config = dict(
    n_head=4,
    n_kv_head=4,
    head_dim=64,
    activation='tanh_gelu',
    positions='rope',
    parallel_block=True,
    init='normal',
    init_std_qkv=0.0235,
    beta2=0.95,
    lr_head=0.00605,
    seq_len=1024,
)
MLP neurons of a small language model. Each row is named by its layer, matrix (up: input weights; down: output weights) and neuron, and shows model dimensions 144-239. Each number is 128 + 32 x the weight over its row's rms, rounded and kept within 0 to 255.
Before each neuron's rows, "fires before" lists the tokens most often just after its 100 highest values on Wikipedia text that the model never trained on.

fires before: " as", " the", " of", "ive", " a"
L2.up853 [191 144 185 139 165  97 129 158 112 164  86 185  87  80 157 140 113  90 107 140  98 125 160 128 165 144 162  88 135 126 105 142 123 127 105 181 170 119 169 184 123 201 131 102  75 136  96 125 179 193 139 124 135 153  59 152 102 147  96  77 164 156 159 188 114  85 127  92 102  99  99  78 133 113 130 147 123 194 109  98 133  98 190 142 149  92 132  88 117 153  98 131 188 132 171  41]
L2.down853 [118 108 153 118 152 175 189 111 147 131 164 140 169 121 102 159 126 107 117 136 126  79 138 139 159 111 104 134 114 131 106  77 103 164 128  72 100 140 135  52 124 127  99 115 134  77 161 122 118 130 131 159 117 120 168  87 114 115 114 112  77 160  71 170 148 143 152 140  85 130 125 172 121 173 158 162 127 122 124 128 195 117  73 122 175 171 210 123 125 131 185 143  97 109 114 118]

fires before: "ing", "e", "es", "ed", " as"
L10.up28 [123 178 127 175  92 137 138 164 135 162 164 110 135 159 143 147 124 168 140 136 139 136 153 152 182 161 126 139 125 133 126 119 168 183 183 103 130 123 153 109 150  84 140  88 174  89 136 143 120 156 161 120 151 197 194 122 124 203 108 134 116  97 168  70 206 173 124 139 125 246 134 157 132 141 162 167 149 101 188 160 168 133 104 159 112 142 164 143 121 117 146 143 152 108 172 179]
L10.down28 [146 122 148 150 119 110 158  96 172 152 169  29 124 185 184 116 143 169  90 145 166  95 130  88 168 103 135 173 178 115 120 126 131 122 113 132 142 109 147 113 101 146 117 181  80 105 150 112  79 117 129 114 136 154 172 134 115 138 166 187 139  94 131 135 109 113 129 155  92 155 136  75 133 188 106 109  83 188 127 105 163 154 181  91 177 123 148 117 102  99 153  92 147 178  67 103]

fires before: "ational", "ile", "al", "ose", "at"
L2.up1481 [149 120 205 104 157 156 137  86 155 133  75  94 125 125 152 164 149 137 114 143 117  96 176 172 122 136 160 144 165 107 109 145  97 105 133 170 158 152 176 140 102  77 107 151  95 172 160 145 117 100 149 138 102 161 212 148  61 139 128 122 107 121 122  86  64 126 133 138 121 148 142 136 117 168 138 113  51 179 128 144 139  90 155 137 168 122 122 109 102 126 112 119 161 219 168 255]
L2.down1481 [ 86 122  79 128 107 113 172 151 120 169 166 130  85 127 107 136 145  87  95 117  94 146 123 101 107 165 160 126  79 118  63 125  84  82 105 173  73  90 131 153  71 119 176 135 109 105 133 128  81 138 148  99 112 110 164 126 146 138  62  78 146 109  73 147 135 113  88  71 150 145  75 178 118  95 103 119  89 120 148  99 137 137 148 131 108  82  97  72  85 116  83 141 107 149 125 101]

fires before: " ", " |", "″", " M", "ant"
L15.up246 [107  63 101 141 141 159  88 112 135 210 121 127 142 125 108 149 113  68 104 116 112 138 126 134 141 121 161  78 144 139 125 181 109  83 153 135 136 151 111 102 116  99 135 204 139 123  93 172  91 134 136 162 154 178 105 122  64 197  98 139 136 125 115 180  93 162 103 101 122 154 101 168 126 100 106 145 116 144 111 135 132 121 131 142 116 111 155 118 146 141 111 129 119 103 153 107]
L15.down246 [102 146 157 167 136  61 107  73 113 116 132 125 107  93 134 167 108 178 125  99 141 109 100  97 134 148 115 117 169  82 130 170 186 128  85 135 170 155 146 160 103 136 120  90 112 122  91 155 115 165 148 129 138 123 155 124 135 101 161 164 100 122 119 195 108  49 105 138 164  91 121 111 121 175  90  90 192 143 153 104  92 148  99 126 170 125  85  93  79 176 139 134  80 130 155 145]

fires before: "ing", "ed", "es", " of", "e"
L2.up686 [112 125 131 135 117 141  99 195 204 178 128 134 108  94 205 170 148 129 146 129  84 100 120 162 158 125 111 116 110 146 134 102 114 158  94 104 149 107 151 149 152 164 171 116 155 219  64 103  87 129 158 173 162 141  64  96  92 128  94 103 136  96 118 178 123  90 120 135  92 132 112  89  87 142 117  84 121 106 132 132  67 142 114 176 177 103 132 201 127 120 132 159 117 134 106  53]
L2.down686 [158 112 166 120 110 151 184 122 130 154 151 134 196 100  86 143 121 110 138 140 116 115 130 127 140 147 180 191 149 167 102 113 134 153 158 156 177 134 188 137 156  64 155 143 122 155 153 108 180 126 111 151 141 150 119 104 135 149 166 126 127 196 154 107 166 194 147 107 139 193 116 151 157 111 186 109 175 174 124 146 110 151 155 131 130 148 137 118 179 123 160 154 174 151 126 151]

fires before: "ing", "ident", "ed", "e", "id", "es"
L2.up1214 [103  82 134  48 212 129 168 108 116 177 147 167 146  96 125  75 111  93 164 123 153 116 151 173 104  96 136 169 158 113 143 139  15 144 133 151 123 107 155 171 112 173 152 121 101 135  45 103 113 152 139  96 137  76 192 176  90 158 100 128  99 143 167 133 148 108  96 120 111 135  98 140 107 122 144 133 127 143  89 163 155 136  64 118  98 110  85  75 110 105  96 139 181 112 178 117]
L2.down1214 [149 168 126 209  85 107  93 158 111 107 127 112 106 147 119 171 129 151  84 119  79 179 103 120 161 148  85 131 103 142 140 122 216  87 150 114 175 170 114  98 173 115 123 117 130 149 191 172 111 104 147 100 101 173 111 116 116 108 152 175 121 109  92 133  82 138 179 138 101 110 104  68 139 164 118 106 119 134 167 123 108 124 183 144 144 143 176 132 143 142 166 152  89 112 134 142]

fires before: "|", "==", " The", "In", "The"
L14.up619 [112  98 117 102 100 183 131 134 176 121  84 120 147 153 150  99 128 195 181 155 175 118 123 149  99  97  72 129 138  69  73 139 151  93 170 130 120 157 141 125 100  97 147 118 121 113 137 174 147 126 161 170 124  76 138 139  91 103 155 122 139 166 106 142 120 163 106 120 130 140 119 122 167 125  96 100 133 142  82 123 123 201 111 140 118  98 179 112 111 101 157 109 153 151 145 142]
L14.down619 [166 114 105 127 124 165 100 167 105 144 162 141 144  80 153 135 147 152 127 136 159 125 126 147 137 105 122  92 123 132 122 173 103 141 130 158 152 107 136  98 112 106 143 176 134  98 132 110 161 135 138 148 101 116 205 144 118 138 146 140 143 134 139  93 124 113 120 103 117 119 126  74 128  99 108 115 116 111 127 140 159  98 128 127 118 181 124 201 152 144 118 154 143 110 152  87]

fires before: "ing", "ed", "e", "es", "s"
L2.up921 [137 163 113 130  81 120 126 152 147 157  97 203  89 145 131 143 173 213 137 117 128 121 126 175 168  98  93 160 108 122 146 151 153 148 146 219 164  94 107 125 165 137 122 168 191  53 192  86 141 117 151 126 165 106 162  93 148 126 155 147 128 149 129 105 117  61  95  93 130 117 139 139  81 130 149  67 198 120 116 170 109 131 120 124 140 132 150 164 131 118 119 122  66  50  87 182]
L2.down921 [125 147 140  85  78 135 103 159 128 133  91  98 109 125 132 123  75  66  77 142 110 149 143 134 127 114 107  53 125 151 111  88 132  94 129 190  93 103  68 162 169 121 174 104  74 123 104  99 113 102 104  89 170 102  23 160 203 136 151  77  99  98 160 114  84 114 128 141  98 126  98 134 158  95 113  67  52  61 137 112  63 117 147 107 181 109  99 142 106 191 120 150 139  96 125 193]

fires before: "op", "es", "y", "ing", "our", "ed"
L2.up425 [110 151 107 171  94 115 123 144 100 133 175 123 176 105  97  85 118  90 124 143 113 188 143  60 147 134  87 113 112 168 159 105 148 119 148 100 141 142  80 142 153 142 184 139 128  57 174 146 105 128 103 109 120 218 143 141 101 161 163 153 151  89  96  88 167 159 140 142 102 175 124 147 175 142 119 115 176  86 110 130 183 150 132 128 126 103 140 151 154  79 152 112 110  62  87 115]
L2.down425 [178 108 148 106 133 152 165 108 142 175 162 132 136 116 161 151 146 165 168 136 193 121  93 177 141 133 148 142 126 134 144 179 104 156 102 136 154 150 138 147 137 111 165 101 147 111 117 160 170 153 124 179 157 203  44 113  80 123 157 168 144 163 190  63 166 191 116 112 165 154 102 114 172 158 139 135 203 160 116 108 182 161 114 160 128  97  77 167 172 129 162 113 162 134 195 142]

fires before: "ile", "A", " he", "ose", "at"
L2.up1423 [150 125 179 136 140 117  94 116 145 134 120 126  85 149 137 142 113  85 122 136 131  75 129 114 137 115 157  76 100  79 123 104  76 112 126 106 134 163 142 121 128  81 159 147  81 255 124 109  70 111 108 151  85 148  77 185 105 159  91 106  67 151 144  82 134 143 163 117 158 132  95 158 145 122 136 102  90 101 119 139 122 112 147 169 146 119 115 146 138 151 139 118 148  87  88 159]
L2.down1423 [100  91  84 119  88  81  91  97 108 120  86  99 106 123 123  97  98 138 126  96  89 114  94  71  92 114  99 152 120 113  49 115  78  75  86 117 104 103 138 100  99 106 122 116 110 134 132 144  91 111 121 104 115  85 152 100  84 120  82 102 136 131 121 110  89  89  72  74 113 128 127  97  99  69 128  99 124 131  76  86 123 116 112 118  61 139  94  92  97 112 114  84 121 110  96  94]

fires before: "==", "|", "The", "-", "In", "A"
L15.up13 [176 110 111  97 120  80 102 104 149 134  81 144 168 106 134 171 159 134 117 104 150 121 107 103 175 129 140 112 146 120 116 132 184 110 170 165 150 126 115 149 126  75 138 122 124 122 129 111 139 167  94 128 117  59 165 139  48 102 185 180 134 161  72  90 115 146  88 165 139  52  88 130 122  93  66  46  85 139  96 138 177 183 118 117 147 151 132 117 134  67 127 161 125 151 120 179]
L15.down13 [ 98 156 133 112 159  97 109 141 142 108 131 148 106 130 153 152 134 134 155 109 142 121 158 109 141 147 109 109 104  99 112  96 149  88 117 146 136 167 105 152  89 132 126 154  82 133 115 131  98 188 155 141 105  98 114  92  92 135 141 113 136 180 114 148 165 124 165 130 158  94 122 113 137 134 176 203 117 138 125 144 114 152 126  63  97 201 120 149 165 166 153 172 152 132 137 159]

fires before: "ut", "ed", "a", "az", "ing"
L2.up1493 [ 97 115 116  90 151  94 107 117 114 128  69 134 106  92  80  68  63  85  85 126 121  87  80 153  90 123 121 105  98 110 121 146  79 107  99  86 131 108 122 102 102  89 134  76 105  90 106 136  69 117 130  72 128 156  75 142  90 113 139 124  96 118 149  78  95  76 118  90 102 126 121 170 101 140 145 138 118 104 103 100 166 105 148 131 120 119  96 109 118 129  74  77 151  92 104 135]
L2.down1493 [162 110 158 174 160 153 161 129 150 178 192 168 116  99 115 193 131 100 136 156 113 163  83 122 131 133 140  69 125  84 150 158  90 118  76 126  80 100  74 161 118 125 128 101 104  69 112 189  94 123 184 129  95  99  82 151 113 164 142 149  89 107 123 151 166 100 145  73 103 177  96 137  96 108 113 100 116 138  95 132 150 123 115 111 122  58 155 195 144 105 105 144  61 157 153 129]

fires before: "ed", "es", "al", "ical", "ian", "ia"
L10.up21 [157 173 139 200 118 148 147 123 143 138 156 155 145 144 133 196 142 146 132 156 115 128 222 165 129 176 155  92 186 177 105 140 138 158 188 138 151 130 183 176 147 164 129 136 165 132 144 120 175 132 159 162 117 185 153  96 115 127 123 114 127  96 169 155 170 142 131 185 153 159 162 148 127 140 130 158 139 130 139 129 145 169 206 166 202 166 218 135 115  89 151 140 161  87 169 158]
L10.down21 [134 109 158 105 198 143 139 177 173 150 166 105 145 155 127 141 151 176 101 137 150 132 139 138 166 143 165 175 114 150 138 108 146 157 166 151 139 138 136 102 175 148 179 211 107 150 196 194 137 126 137 117 180 188 153 177 134 107 221 158 156 169 179 152 125 118 184 123 127 157 149 152 212 145 100 165 167 147 124 144 169 160 137 147 164 147 124 149 131 164 163  99 152 163 143 166]

fires before: "es", "y", ".", "ing", "our", "ed"
L2.up319 [105 160 164 203 141 153 113 138 206 190 196 134 121 136 124 113 133 115 119 121 132 131 135  94 137 134  86 125 134 138 211 102 155 156 125 105 159 102 152 160 147 170 210 158 163 171 147 110  95 147 178 136 154 122  91 141 124 131 133 145 132 107 135 184 165 133 124 189  61 147 160 135 169 135 147 130 188  95 143 150 139 146  96 125 190 124 165 164 172 132 131 146 116  47 110 126]
L2.down319 [179  95 148 114 142 182 154 132 139 166 172 149 159 133 131 123 153 115 208 142 166 130 147 148 128 158 193 154 198 157 176 129 186 146 177 113 171 154 164 160 167  55 189 112 146 148 118 104 183 123 145 123 187 154 102 156 164 160 153 192 122 124 188 139 131 163 165 149 154 185 149 148 167 126 177  87 166 164 138 142 107  99 128 133  97 141 177 173 195 134 133 180 164  93 109 186]

fires before: "s", "ren", "a", "ut", "ed", "ing"
L10.up836 [140 123 121 146  88 104 123 165 171 133 141 113 154  72 151 112 112 191 141 135 148 135  52 157 154 111 104 135  61 117 155 134 202 137 139 163 127 136 122 105 148 117 113  92 143 147 148 123 177 168 167 129 136 140 176 162 135 148 163 143 142 141 138 113 197 138 133 112 144 199 195 117 150  86 147 168 162  93 167 135 135  89 129 199  71 110 219 178 126 150 135 134 119 106  80 132]
L10.down836 [109 127  92  84 140 126 170  68 163 130 126  90  56 132 184  96 115 131 104  93 181 146 159 119 132  99 138 143 122  99 115 128 136 120  78  75 119 113 153 111  72 127 151 126 110  70  87 109  95 120 137  87 114 154  97  91 116 169 128 165  99  80  95 161  74 125 158 139  97 141 110 134 114 220 152 112  98 128 107 129 145 122 172 134 155 120 114 131  77 116 107 130 132 130 101 133]

fires before: "ut", "y", "ed", "ist", "ury", "ing"
L2.up1134 [136 122 134 171 142 161 108 143 114 158 224 151 123 172 111 118 112  82 153 163 169 162 101 194 143 166 143  84  93 169 145 101 154 143 151 158 131 122 177 173 147 128 158 126 145 186 137 167 165 148 126 143 164 193  48 167 107 137 152 119 143 126 200 128 161  67 159 149 133 142 121 123 135 183 122 132 113 150 138 125 189 146 137 173 131 160 169 132 125 145 118 120 181 152  81 145]
L2.down1134 [145  97 105 149 107 126 177  61 197 167 139 100 126  92 125 146 110 134 150 123 177 156 101 121 175 139 114  97  95  86 128 174  53 113 123 155 127 119  57 117 143 160 127 132  99 128 112 188 127 120 169 119  99  85  84 128  48 150  91 103  90 102 114 123 123  97 128  41 114 148  98 177  95 190 155 130 167 147 133 135 189 143  97 114 113 174 120 194 119  96 113 121 133 168 161 143]

fires before: "|", "ing", "a", "on", "c", "g"
L2.up118 [120 115 149 139  66 157  96 162 131 126  60 175 180 153 214 157 145 146 140  96 139 144 132 114 121 122 165 139 169 113 129 147 114 120 168 156 148 129 146 100 125  73  85 198 162  74  82 117 149 111 170 181 160 113 159 157 183 120 103 128 126 146 162  98 162 181 171 137 137 121 137 152  62  78 141 109 156 164 145 117 157 123  90  65 124 143 142 139 100 134 104 164  99 128 165 166]
L2.down118 [100 110 105  54  98 112 110 147 158 123 104 134 151 135 167 180 179 118 156 127 147 111 185 133 133  93 136 141 152 153 149 129 148 100 158 167  78 117  96 161 136  21 173 137 122 164 132 108 103 107  69 117 121  58 203 144 129 103 140 166 116  88 131 139 107 130 136 144 166 131 135 190 123 158 166  49 150 103 120  88  60  93 161 114 106 161 189  59 130 143 132 116 134  78 110 161]

fires before: "y", "es", "ing", "our", "ed", "er"
L2.up5 [137  99 175 189  57 169 130 163 173 182 167  92 114 149 136 163 164 145 148 121 111 167 225 137 147 105 108  98 127 137 155 158 112 146 156 118 130 149 133 157 129 114 168 150 122 238 144 100 139 116 115 120 144 149 221 107 108 135 118 110 102 135  71 134 156 185 110 152 136 175 160 145 160 145 140 131 153 133 152 141 177 113 101 151 142 111 134 141 149 125 161 158 126 198 107 162]
L2.down5 [121 144 152 126 143 108 173 132 118 113 127 112 161 123 143 124 198 145 161 118 131 153 134  81 148 139 174 134 158 144  68 149 101 123 179 155  82 153 158 119 131 150 195 139 172 144 113 113 127 136 102 110 161 189  78 125 132 140 135  96 133 172 180 138 102 174 100 136 145 159  93 125 145 122 140 116 173 144 135  76 138 108 191  93 128  85 128 141 182 147 117 131 153 106 101 195]

fires before: "|", "==", " The", "The"
L14.up859 [158 128  75 137 111 161  86 151 184 129  90 136 162 112 119 109 177 153  94 151 162 112 120 139 108  95  92 140 154  75 103 139 111 161 168 153 162  86 137 122 124  98 130 171 129  61 148 155 146 155 134 153 125  47 110 113 162 124 173 135 172 128  75 165  91 155  76 119  82  84 178 121 192  70  74 110 178 158 123 168 167 132 100 124 133 114 112  97 137 145 106 182 107 181 170 100]
L14.down859 [159 142 104 133  82 133  88 140 165 142 117 126 159 123 111 143 145 144 137 168 143 110 111 148 121 114 129 109 138 109 110 144 139 158 179 167 136 115 139 102 150  99 147 127 112  99 141 159 156 139 139 135 118 115 113 136 138 116 146 118 178 132  93 164 122 170 118 129  91 104 144 103 192 120 103 121 133 136 111 186 146 133 120 131 127 123 150 113 150 127 127 170 111 181 137  96]

fires before: "s", "|", " |", "|---", "|\n", "ed"
L2.up1206 [135 113 150 165 163  83 151 179 152 111  26 127 158 135  90 110 138 147 133  92 145  73 154 132 126 111 140 113 157 128  97 169 113 109 114 113 118  83 164 114  74 131 137 159 100 142 141  95  68 105 133 113 152 204 132  76 105 194 144 110  84 124 172 134  92 146 135 135 160 119 127 157 129 136 132 103 115 111 103 199 168 115 124  58 127 120  87 136 125 101 105 138  53 205 168 186]
L2.down1206 [ 73 102 136 130 130 114 120 145 156 151 119 179  44  89  73 121  87  64  63 113  96 147 118 132 144 126 157 100 134 108  74 105 120  92 164 144  92 110  87 185  46  80 183 132 109 113 130 158 126 124 139 102 153 122 154 173 118 137 121  74 117  84 116 110 140 155  46 113 114 132 191 216 182 153 139  94 115  93 178  88 144 118 127 115 143  88 112  82  89 157 137 115  85 133 107 106]

fires before: " the", "|", " a", " "
L2.up111 [151 142 188 206 201 131 110 164  76 124 156 154 137  85 212 177  95 119 104 161 152 130 152  98 114 122 146 142 143 118  95 152 160  98 136 126 151 119 164 170 126 207 103 116 141  59 205 136 181 120 117 127 112 159 141 140  81 151 155 106  99 175 146 161 147 157 150 109 130 157 132 151 167 130 143 160 171 152 118 156 138 122 189 185 161 108 113  85 119 142 111 171 179 196 210 106]
L2.down111 [118 140 102 147 124 146 124 118 101 116  73  86 124 145 102 135 124  90  94 144  92  62 163 113 130  87 110  82  88 161  76  68  91  91  67  85  57  98 111  91  98 112  87  91 129  83 120 117 139  98 125  93 108 110 115 126  97 129 141  90 108  75  56 114 124  67  66 103 104  84 105 111 118 110  71 124  78 113 107 103  77  93  84 103 140 109 126 132  95  97 130 109  76  93 111  77]

fires before: "ment", "ant", "ur", "ing", "ed", "s"
L2.up145 [107 179  67  98 122  69 135 142 101  87  81 160 142 133  68 175 110 125  83 149 130 114 115  96  92 118 159 144 131  94 149 156 136 126 113 128 171  55 113 160 135 149  73 103 144  79 147  92 177  80 115  78 126 101 103 143 139 141 141 157 117 138 171  85 109 142 181 125 102  83 139 150 119 120 143 137 166  90 105 119  78 152 155 144 120 107 117 122  95 111 135 127  87  88 122 159]
L2.down145 [103  88 141  85 102 120  98 114 105 110 102 123  88 136 136 110  96  82 118 132 115 116 141 180 114  71  33   7 104 108 105  87 148 148 151 138 133 145  76 124 100 138 171 136 130  91  99 102 170 107 181  91 145 117  95 139 171 168 105  52 148  59 140  99 143  92 112 131 107 108 115 116 131  94 119 108  91 109 154 129  99  78  78 117 103 113  95 152  67 130 109 153 104 110 127  65]

fires before: "|", "==", "The", "In", "A", "P"
L15.up218 [159 152  49 161 137 148  48 152 168 144 139 161 144 112 117 135 144 142 142 155 133 119 151 149 130  60 102 133 138 107 123  98 121 155 185 188 169 128 114 118 132 101 129 148 117  74 104 159 161 102 151 133  87 119 159 145 125 122 115 184 159 117 115 143  97 144 144 144 105  85 107 109 185  98  86 103 154 135 103 158 124 130 104 123 148 109 125 114 126 166  94 158 113 186 136  93]
L15.down218 [151 115 113 134 113 130 117 150 132 128 134 141 121 147 111 147 145 118 140 147 154 126 131 140 120 107  96 125 132 119 108 136 156 135 158 169 160 139 122 121 190 132 127 134 137  94  99 155 139 114 118 144 126 118 133 129 144 125 118 135 143 126 124 119 136 139  86 130 123 114 139  89 152 127 146 109 154 107 114 161 124 121  89 138 135 126 124 127 123 112 123 137 114 141 147 135]

fires before: "y", "ist", "out", "ical", "ov"
L2.up1365 [ 92  86 127 121  84 179  98 158 164 154 161 152 156  73 178 209 115 121 121 149 117 120 145 197 116 161 117 135 120 139 164 161 147 149 137  79 146  95 159 193 132 156 129  57 174  95 133 125 175  93 184 106 138 180  60 111 146 131 116 141 182 152 140 124 171  92 148 164 151 129 150 149  80 137 166 141 120 126 131  87 133 126 140 146 187 134 135 106 126 120 118 162 114 147 134 147]
L2.down1365 [144 144 153 152 161  83 160  86  99 170 174  71 128 146  94  86 123 103 108 170 116 101 119  67 124 150 206 106 139 195 161 137 127 100 196  91 112 112  28 126 173  96 118 120  46 139 146 137 167  63 113 122 132  96  91  96  76 148 191  61  64 113  94 121 120 124  87 114 127 125 109 176 128 166 130 124 137 122 100 198 115 144 134 163 113 114 151 135 151 123 147 117 125 142 137 117]

fires before: "|", "==", "-", "The", "In"
L15.up336 [172 110  97 138 126 146  92 151 115 169 143 137 160  85  80 142 149 123 144 194 114  93 126 157  97 100  99  97 108 103 146  94 108 115 156 146 133 134 137  57  79 107 129 135  81 116 136 130 120 154 128 168 140 108 128 107 111  99 114 153 176 120 105 112 124 164 181 182 134  92 143 123 173 116 156 113 201 148 135 142  96 121 105 110 180 156 141 102 137 155 111 162  79 150 166 100]
L15.down336 [144 168 125 112 110 120 113 148 121 124 141 145 150 108 101 163 127 121 141 131  96 110 105 129 107 114 119 141 133 123 111 127 127 141 172 136 152 126 117 108 143 107 114 118 103 134 149 130 157 157 150 129  82 124 125 138 165 117 161 155 116 120 135 121 170 157 134 136 105  97 150 128 155 112 130 149 159 124 126 128 109 149  68  84 117 142 140 151 130 126 106 130 138 161 112 163]

fires before: "==", "The", "|", "In", "A", "="
L15.up171 [144 130  87 124 131 109  83 177 139  90  79 192 141 113 135 102 136 125 137 148 135 160  63 113 142  98 110 106 153  81 131 116 134 119 171 145 151 187 116 132 126  72 140 162 159  94 122  85 140 133 134 159 123  98 152 192 122  95 198 145 159 171  77 105 159 124 118 112 116  77  91 107 145  98  62 120 132  91 112 118 146 115 111 105 146 115 131  97 128  83 123 145 109 124 131 160]
L15.down171 [135 146 123 140  99 130 129 142 134 133 124 135 145 131 146 132 110 124 120 162 152 129 137 146 134 141  77 121 127 132  76 110 129 144 162 176 152 140 113 133 123 116 147 134 156 112  91 136 103 139 138 116 111 136 109 132 136 101 137 132 124 169 104 118 130 131 155 108 162 117 101 120 154 127 141 154 156 121 109 166 138 152 123 119 170 141 116 116 155 144 126 149 113 152 122 114]

fires before: "ing", "ed", "e", "es", " of", "s"
L2.up1070 [128 124 154 179 133 176  86 210 143 188 129 106 136 100 236 118 129 135 105 137 142  86 193 149 143 104  72 115 110 134 133 116  70  93 104 142 168 152 171 138 132 108  94 120 161  95  94  99 126 151  98 185 124  85 185 149  97 124 131 135  47 133  91 153 132 121 121 133  28 169 136 132  87  93 203  81 157 145 169 138 134 117 107 143 225  92 113 147 114 159 106  94 155 161 182 115]
L2.down1070 [129 114 140 114 150 154 160 159 123 142 138 145 173 149  87 198 172 118 120 141 109 111 147  94 128  94 193 167 148 146 106 141 204  99 163 123 144 116 207 150 151  50 161  84 112 173 131 148 171 123 142 114 120  95 148 174 180 149 143 184 153 117  98 192 117 107 134 102 165 162 147 161  94 127 116 139 105 160  96 144  56 165 123 123 114 124 160 154 188 103 142 165 147  96 131 184]

fires before: "|", "==", "The", "In", "A", "P"
L14.up85 [163 149 101 151 102 160  74 144 212 128 112 146 159 107 132 126 145 153 134 147 183 126  91 131 106  96  99 131 167  91 100  98 143 144 178 159 139 103 127 137 122  96 135 157 156  89 143 177 119 153 166 156  91  87  94 122 126 123 197 144 165 131  86 123  85 164 132 139 111  71 161 106 205  96  95  87 185 142 109 176 157 134  92 119 154 103 136 127 129 131 109 179 121 182 153  85]
L14.down85 [144 156  88 124 108 133  85 140 150 129 142 153 148 108 100 131 125 123 125 158 128 126 138 139 113  96 104 115 126 122 114 148 145 155 181 169 145 142 136 106 152 118 133 136 111  92 137 154 132 134 138 141 112 106 119 135 131 121 125 146 160 132  84 134 121 169 108 125 131  93 131  97 173 107  94 102 156 154 108 166 139 133 106 115 130 127 127 107 143 124 125 165 111 166 145  92]

fires before: "y", "ist", "ical", "ly"
L2.up522 [140 121 152 124 156 146 114 152 146 177 175 191 130  85 217 166  65  73 177 172 145 136 142 163 178 131 141 151 102 154 105 142 134 135 121 103 140 134 140 135 140 187 152 119 186 167 152 123 143 123 138 171 135 177  51 145 133 154 127 127 170 138 160 161 191 118 139 129 129 134 128 145 113 143 130 119 120 153 123 107 154 107 161 191 215  89 160 166 135 124 133 111 160 183 108  85]
L2.down522 [166 126 141 150 155 128 203 117  87 102 115  97 134 134 107 118 129 140 141 134 132 103  95 129 129 143 184 155  99 158  89 154 138 149 119  79 120 108 116 130 128  76 137  96 115 148 170 116 150  82  74 188 129 120  86 108  43 170 144 151 164 145 109 127 127 165 125  93 136 153  84 131 149  86 164 164 150 103  89 133 115 165 163 167 163 183 135 124 193 144 118 106 144 165 202 114]

fires before: "ing", "ed", "e", "es"
L2.up397 [128 112 110  69 109  83 112 109 148  98  45  70 110  77  92 128 135 137  95 110  78 107 102 102  91  96 101 147  85  93 102  75  92  76  89  96 130  86  94 132 111  97  93 114 112  90 114  99  69 109 131  92 142  86  68 110 144 102 106 123  79 142 126 121  90  92 135 113  98 107 127 101 110  87 160  76 117 109  88 130 111 122  81  89 112 105  80 134 110 114 116 108 106  33 111  99]
L2.down397 [134 141 161 124 133 127 128 113 165 153 128 110 171 153 155 159 151 103 102 178 119  91 151 164 147 103 100  53 128 145 116  25 125 109 184 164 113 113 113 203 150 152 203 156 121 139 147 110 168 142 171  85 219  91 163 141 202 125 169  48 122  85 122 132  67 117  59 134  89 103 131 178 117 136 128 101 120 118 182 106  97 107 106 100 156  93 158 148 131 155 136 142 113  60  56 153]

fires before: " as", "te", " of", "es", "ish", "″"
L10.up1115 [119 184 141 139 143 155 136 168 143 154 111 123 118 224 143 169 147 161 177 149 142 140 145 181 115 157 148 126 143 149 105 156 149 139 159  88 188 156 159 123 148 118 164  78 140 128 142 178 154 120 112  72 123 152 179 131 132 161 117 191 146 136 176 116 170 154 137 116 107 163 115 201 134 174 172 202 131 182 156 188 192 127  78 203 177 129 134 137 146 178 154 111 155 170 184 174]
L10.down1115 [160 146 154 198 131 114 130 136 129 127 141 108 126  99 118 152 148 164 123 111 199 157 120 113 156 126 109 146 232 132 168 140 112 185 138 128 129 113 138 168 114 190 182 164 128 202 142 144 113 165 104 153 127 148 204 115 149 186 127  98 142 132 174 171 194 126 126  81 172 165 180  82 109 113  87 109 100 185 137 120  61 120 142 126 140  71 108 137 120 118 146 127 131 163 170 139]

fires before: "|", "ch", "|\n", "|---", "a"
L2.up489 [119 156 142 141 112 136 117 173 141 151  76 179 143 138 118 126 111 169 111 134 178 100 142  97 157 143 154 148 129 121 136 209 138 125 157 142 100 102 116 136 147 193  89 155 159 163 136 137 130 104 203 130 119 183 127 112 171 134 151 181 124 139 139 114 138 170 145 126 150  90 110 161  76  85 135 159 144  87  89 152 170 171 117 112 180 139 154 147 115  93 121 145  78 231 138 166]
L2.down489 [140 155 125 102 162 120  96 164  98 131 147 190  88 123 100 132 141  92 119 119  77 170 156 168 175 130 168 135 138 139 145 170 159 116 114  96  89 135 123 142 117  25 153 104  99 115 117 146 127 106 132 156 173  91 124 154 121 177 149 113 140  87 140 127  96 141 110 130 142 146 229 184 157  91 148  97 115 102 150  92 102 124 166 131 146 146 143  97 139 189 155 121 130  99 153 118]